Weights of a small GPT-style language model, trained from scratch on English Wikipedia.
Architecture: LayerNorm before each block, rotary positions, biases, untied embeddings.
Training: a variant of Adam for these matrices, 731M tokens, 5579 steps.
MLP neurons of a small language model. Each row is named by its layer, matrix (up: input weights) and neuron, and shows model dimensions 256-511. Each number is 500 + 50 x the weight over its row's rms, rounded and kept within 0 to 999. Numbers have three digits each.
After each neuron's rows, "fires on" lists the tokens most often at its 100 highest values on Wikipedia text that the model never trained on.

L7.up720:447475488504413497476558482570548472513479459492528512522626507510552514489474568410588498585499579480511524447457496510544556425512475482519420573497435489447466464570538467508484456498478514495470379549466417523448539576532483534430584471478515497494478497600540498457536588521545530489490576466483525498500508425482533512494487555490558411480462565447432496504455453564392484512362450421475620597462497460455558455571554469485442578507550518549484488482562478520492431465443565541512622485564506530476485537483504479531442479517486514508444471513594506474539534459518452567508484419455493498513586471536459393575461534456421518448555581537452516413508518585526464513527479486484536420432548460523354544464535390581427428482512550606521489559454541547515443441551461
fires on: "1", "-", "in", ".", "3", "ier"

L7.up2009:535505503427574449506552495494476442553464517547498555523431542432505473638505485506426448531503507619468538454541410466403512531514437501528492438599506462483522500456502418427552470493520489544614502566510589508488472498463507475574463449581481521456468515504499585444488505424545405446567417520526515505407491493475605510497427544477529539526454604397514473516452516556553541466500496472524449590575413471498550452501552505434432468557531472515509462454448542572535461462614475474501516502528315534516470649508512419419512481480527408483386506582472628511441601572472456487466500603512506464517477560446442523554555441508470576542456432525586503486417540538549534492485486481437511545475529457521515557415498537448534510467384501514550547521595464601491494614476522
fires on: " |", ";", " in", " ", " of", " by"

L3.up168:451462498552520519468399471515519517478540533510538423467538577425555515478499408448511483587474452536453468491496482684454504478439477414524413493541420467485577455477537477552494505504492456533478491486382480457492533342479482531505508405602501541470456510464544370444478471527525557528438445461514458481490536458526452511516624609469512499500501541528518477528580564522530494416474457460455474553533426488489505524523459487487479530509549422446449485498492460451547534458523527475490510508573593493578559476547506482508444546530557529543532528491522529512446593524542465477564551515459540573543500502506551483429526580481545526571489539554544520493544513527468462458531460444511555517544519509460424552402545580537493456525481513482473509482457636513579590570451453
fires on: "ex", " now", "_", " quarter", " Xia", " once"

L7.up553:469534443546574524507537382530476449528475507546508468452592443560548439474508541559452475471480502531564558543626431493466550519473515570487474468503519497532524439512537501500508437467511475563498519495616512448499531483464558505433533456496363523487510528511571470434464479434583604488433466582454372489413491455520591508465449568490423420505472466541495471422471589593483477509512485498507488505533474542453514482631512519600573593459541504462389558542500613524425454424482448485544528572439460518453436600456470470511429417570493510430467484517510503470504453497462437452463528508425542461513325582435509455480540509502447505518479472459606430436489517532462514572516450508523471537483490552480578470486540518560530569491506508548464479463546535490581508514495472
fires on: "-", " =", " D", "L"

L7.up374:539481435446538527535513526454511532453540519580471529521527487515592514466435428395386543463616477506535600473524475465506461437523508465513443454500414497556525444670598378542533467509501474537554489597516563552460499537526487480431530572444564457597461436510477449454545446470515524564534428512459593475462555552474511572527515486521410523498490479417536453516530431474431507481482548422508526525621525514353554538567520489515475526376562465555595531496512422565470484484530402461571561569483446509502404470551446524423497462413519524516447506378430466405410541431448440439452485597489534553541468508397441522507513540442552452443543523457457458496478549526429516508378503403438506540515498428515560480458543567568487501567490540477449470482499554485561524572505538
fires on: "'", " War", "s", " Division", "6"

L3.up996:485454543599540480504375475452468566540474518558532555486591480439538477550506452442499453492450535560539483476464481616505472421528502547460467489487494483544539563544522533466517517463540433484558455492561535432437462457443459552429471466578431565463497419421555449463572457617532486458439385510534524468499550535468493468497453406495458467427482501545471634513548480513501537405476445470433517562541489508508537515365556531503455555519565529529462521530537620556576500498539528432539499532444532506461410439464525499489421565509502524469410635482518510526455523475459471608382519532501423418404542434501513572459474489445504516615472427477478409545436603486488526501440448475518557475445491450502514507505496517513498505469518551512485480470464482526513504444497523
fires on: " play", " check", "key", "dam", " Honorary"

L3.up1075:474491537573376571473552560487461436520498491500474542480550528444497531520453599488536552435505488495533498523472539501421465476388517469487424458523513504391400519531520511504503498498479545476436431493518458477472432488446499492557446455399482541480610589492499517431491472493497514452471487548520456418488493447491415524495441490456575434481484520453517522489418505569484502554469515571473498564523413458515492474460426476521480562548535554507478498436500565495445520440575490505494428516481552554430469479548554555411504399496501556422477362523618434499531471473534518577457484546517487468500432524500538501535510521506536496536449474502410487491448542498450507586648444561552508504474442466467502494523475532492659492504563485527530547424652445547560518487565506
fires on: "q", " August", "ien", " So", " issues", " draft"

L3.up1352:470493461547572554541481468443503437461547459512569461533483543499523508436454539526525506435582474457558500448499510548454645451479349418474462502574466549507454454524532485484448454497502437484530423468512459584514465443573527605499485447527588530524542488488477438556479557446511473529471447479488482440514560503480418535499492561447542459436451535382410399497477550500473558526481527425458469552496483518463486581579530398508445513496532445478429466492480562559462446421428525520564628463513412473449462589523513427585451466531563489584556411546502505481435496471518542468505491491487503532544413427529567439566469574454455475447516524459604521442539527455491454459432511534494468504546548459521517502415474565430545528453497487490462502430448425533522450485566437
fires on: "af", "of", "writing", "lett", "rot", " Anderson"

L3.up1243:502529491555503539479418505447442430468564521575548495503449539538542508425500569564495520564518447470627483528479526591447558486510472424478458477580403492558520484500484540487514482510554468461545464556530442569529543557465505500405436529581511474600573496517530470602468439516501493532509472578531491430334611441463485510491532569436497490505473534466424489516431516488504464585487466497487465513438509569444465591514529430512460510503601478504448506541470457545487391508433475464573610476516448430475451505565486470614406442557476505567534518511474541427522496581497538533414507585505476506600425450523552407477508557464415551539556523519540445475501540452416521462436481500508478608534531420528457449564485567451549526458451482470541539425627605567556469479504428
fires on: " through", "mb", " applied", " Republican", " Online"

L7.up1371:542455615493575519502595564483421492474552516549544551457402469547542481449552508520539475463466538557584494453508457515515498530412497519514458465501520508518482529542431407494570499428484451575521419473449555489480551519506437478466469447600446510445481420528520538570486519438518511549503536507421520513522500505422555396475515488459508554515458584479497516388392448384471491463445464514585465559481431570511545461462487449554497570588595471603538610442501592510637430493543443651630497395526444476476557478550492510494455465655463535497467482526558481520477490435469463588524432494494391432529449410494514477528504515512550446554419529522463385592491485537567516533378491407441556554502584481512529504502429503479466544556516435475505453472495523504464530426479462
fires on: ":", " Tour", " CD", " DVD", " recorded"

L3.up1193:489433503563484516515432506517417478521516529611579503615522452478551558439505512585518488604558452524485454514461499522693474547476535634629516552481534393458604575496471449472513482513500407461457527508550520546556520499584511451422504554473536493501587513457475452556541534577443542449533468403428513374504491627540455506439545451546488525548482498510444535533551500424494534622455423502517528550479553557468511516496508519568509514541546489536447541502474540466510483497519490489463487442457524604553262539489543541570485531572491497433536538544521477531465531602480488424465486474471458493471471539508456549452493582467398408481524468405475464579473513532489551420540549460504484461445517522546421494486523533432490507524552493455518491510532519450535589564521487
fires on: " George", "entin", "uns", " against", " support", " se"

L7.up1367:502391504500479539522468477512470483481492558558536504439529442468468522506537550485547495554433479564510548499544431537477542463496489501462395498482424501495436490487551445468496515548510530586519390554481580527504470497523440498499453469498531490480493516599480501457548423548448547511517478645426536481514508502557445489483577392452550519457479492551438541498476523453383479470522483485534506592472397560508510493517396519489480593566509484510322585479566527583381457477555515456505561451494513479499519478516429560492457482511537521558516476410496515532551455425499465555521399433504401506555402524463477521547521583492467515558496435501543500419540494586524503492552483443558471493457539479480491397596479538539409586528546537544415506516519430595500520392503513
fires on: ":", " CD", " download", " on", "4"

L3.up2028:499442542516470506500547473477448374517538457480628503537414530496561431459547485530496430478499490568537519478483454503552589495530442512459512510416466522586516513500545476490582507626526500541628456519563515465576458591430536623506513598534542415550534405476535538540552503485511517569434538464461525530485558479519417497555372543479518503489452521584426431454510518546462484564489464437546525563524477475462512500494576464529442502512542575552433546423496405577427505456464497489521553475506463465496285476490460477558413483548444503538477433580541555466486479418461469643551403487429508505583535565466553552548467371451460611586501520549593481523477502512469538523495452492486476456489502474554489467502454507415506499410491487554524431493489400528555609518473470
fires on: " They", "ally", " semi", "ail", " otherwise"

L3.up1884:551483469566548501520487471493558448512434491498429487424443544480564529500476402488536534608494512593502495556492475407422522450488405343437489448576500587481390451491558491550538503423491444466454507450493519519425556368534549459572569530562448509504498520495521514453523418484612478510446563448553418518481563338411546492482455588524485445431503505395495488476519481497464500449493466472562479499465495557508538448516494511412468465506468532510421541567479440567576474444392493452565514458547469494409677429518506524567461509509521461555382491526527546462422484580474479507481541465489542524499527411506438471517461400542440582535484425504518455484478475476426471474476476521483490513503476509511506525508449506598518519439479461504483479527394536512371451296488556
fires on: " built", " Arm", " applied", " spoken", " chronology", " Ku"

L7.up1522:486509532561554434505526468527561498485524506486476553578535452550539514450513470522450372563496549504440502480485421572437496477503518507525538489461444486514549434551437498463481516547508476516523571553532599576505475426457489531392480476523502569456560516558520494565509487457517505490461429526494550457447580517483558559456383605521506540494496505521493422510545494598466465388465515427567530475413455549462365485532577456454527459461402583423487534509457422508494636453461510507587580509512465555534347587534458446541425453500442542477520485617468534387574497451594491440588507572551470497476470516552457506544541541568516562492507480435579505610444531584550540492500510487479490528543510424506550600502444491433575464466504487432436530482565458486458507526460558
fires on: " |", ",", " of", " that", " and", " in"

L7.up175:514437512525403509419525515441469543496535481586509563504520560622593411556419510533485482535489580477528529473577399506571516419490514570437526376609536477469480386584567432467542459465484434509530442480427461597513523561558481538401582513471453420517603538500509487431469463527492626558437447449500540519551508427409493493439446546456507470376388573605461620465485548533435545550380451438485457539568485480363512536531517378553470469414500488472536558530517506500479509540472435455561479551455490477563489545577527486401522465533525515586575456465510469526505582504482508458595534509552476486501465568620434499527519507468466503495515564388470428415590518637481551480524441433428579481521563519461386515505515420537576504545554512520476503481506431560573566492383415
fires on: "-", ".", "'"

L7.up741:538515468522467460498424485520494513587518491524490524513452513533439490483492541578475535542439402539433479492508405545485533450615539500526448471555493448467535460511508481401511431553583484525631514448352450559563460581502492549577582492580408494497474547488483503476535504426463497497410430468523550471433520428509437459532428361541478423465480440477474426459476560573515486543421491447499559615548512486490553550556509477482564495515563484567455471471549514455506503529532592497533631555467399496470525498502668444551440501465477437486563475493442441356495467524498532499520534551497552596528465523526535449501497518593515519516509532482534552426534581551503478525398486446451636469507459532451510535465564516531527528550459541487474542479468500579510523510418494
fires on: " also", "-", "4", "0", "l", " school"

L3.up1806:490474494515468519501455493463519480481576411650503517532437599446534526492512483496526500511411587534431474483507456456533537442564508393422495443518545495534454444565612539458503560460566505521465434561543475491481525526503447549522487573442476459508514525454431473532538474480422542439481526595461606589562528494465461553459520422488388508446486562519431530429452438525543505498462461450500440605531470450533543535404462442497453553462465485521545542488576500599496502511493557547450566531507434452497535460557527433494504569615549533531458478475471491418491489532548366480529407430483526549527454502538475503539509482422487523516555423491531510453510568622470467480545418385587500542504521512509458518441568502503426508513533500600443417519476444484585574393404442
fires on: ":", "-", ","

L7.up851:438451521528461453460490402445483438626548469501514440524575517600536467572422497539536549551474526482548586500494439558512569539480601567538520540505487530451594541542516495549411457525541520527513453571564424487600508568569516442437491538527485565528466583391515581475483463466552552479450462494471490561517541412418589543546524497471500525484500526538421418473460529550423488485443440515592567527538515499487578514531496497538518512453519505492556526491503412449559555571434441546566384517462523494547545537393514533527531533480538416493575479522465490482582458450555511496513505495478515554601423514513449415468499452544460479565468486466544500397375487524435505441550438345571557570479561471508435373472509467543572556473557492522501540436529521519495528599521486
fires on: " al", " de", "-", " into", " De", "ap"

L3.up1511:553516443439490519528531459494472562472525581555503484485470517542484517456510483502483420530498493596452559503513477489495564489460456404439422502484394457443576505528595475445488445397479417538465474570506470478491505549477572558424529515535522518593384418444499556559418498462533538521545486544538578498499549497474427433539508435424420503540480456398516493488518479455584487606522565542447529489496493389404548456422514447413457529501573451562505509558541375493474455494637594543566554538538469500459458461424452505537490420501487452472480425482513540553453542493419492571475511455525471467475468498450441496521508459467547488387509506485492436541483510633445521489602540567510474392459491522460512497575546444521509543421473561512511456494522352487552528514521455
fires on: "ag", "8", " now", " parts", " bed"

L7.up396:511474494427533459443500519432505479440528391606501564549390458516467410551459533470447550558457429518400438535462397519568526427405475606487463527592385416469562523572472489527582532530504484569443507588497450493504544484565425573505442525526418439430480518411540489448508497478487500465459537474389567521513568398427493484560532524498399468453482549512487545478508543521506431543498505439541502481595430473521490499388491559514466475532512424489554553527502439502532542461401589478464585488617508465536544525493533459431587449564586457548410547574490592553543492531514530561600512446392512485515548403608489474567531541441503534525488468600481522498410518620531512506490507556510606446436492447486481516448502387364511481494500507466511438501504460503495535547505438
fires on: " ", "2", "from", " his", " between"

L3.up1980:457535463455475545486470533474485511466628597492510436500474516534478529498463471511435580525510528526498497524512494530396600484507511481500544584556437539444409527533486565396502548517496547506415506623488496529494561653364454437584435491488596389600536468580502478526523511440571444500509468436504528482423489497499565535474576492436534486486430515439446466496427538476430477562512478444426505512505536461501471584521467473571555538517476444513574568544487541523504596519521511495511564496474517465485526584480565488454449426470505497536600551466486474459429534627554580512487411485539601547492489539462514465494497460443553462503534633511503556509428487519458449622488524547516513582531528508501526495535472547426621486474480466514519534540614536564610492485518396
fires on: " so", " vote", " Boys", " fac", " carbon", " saying"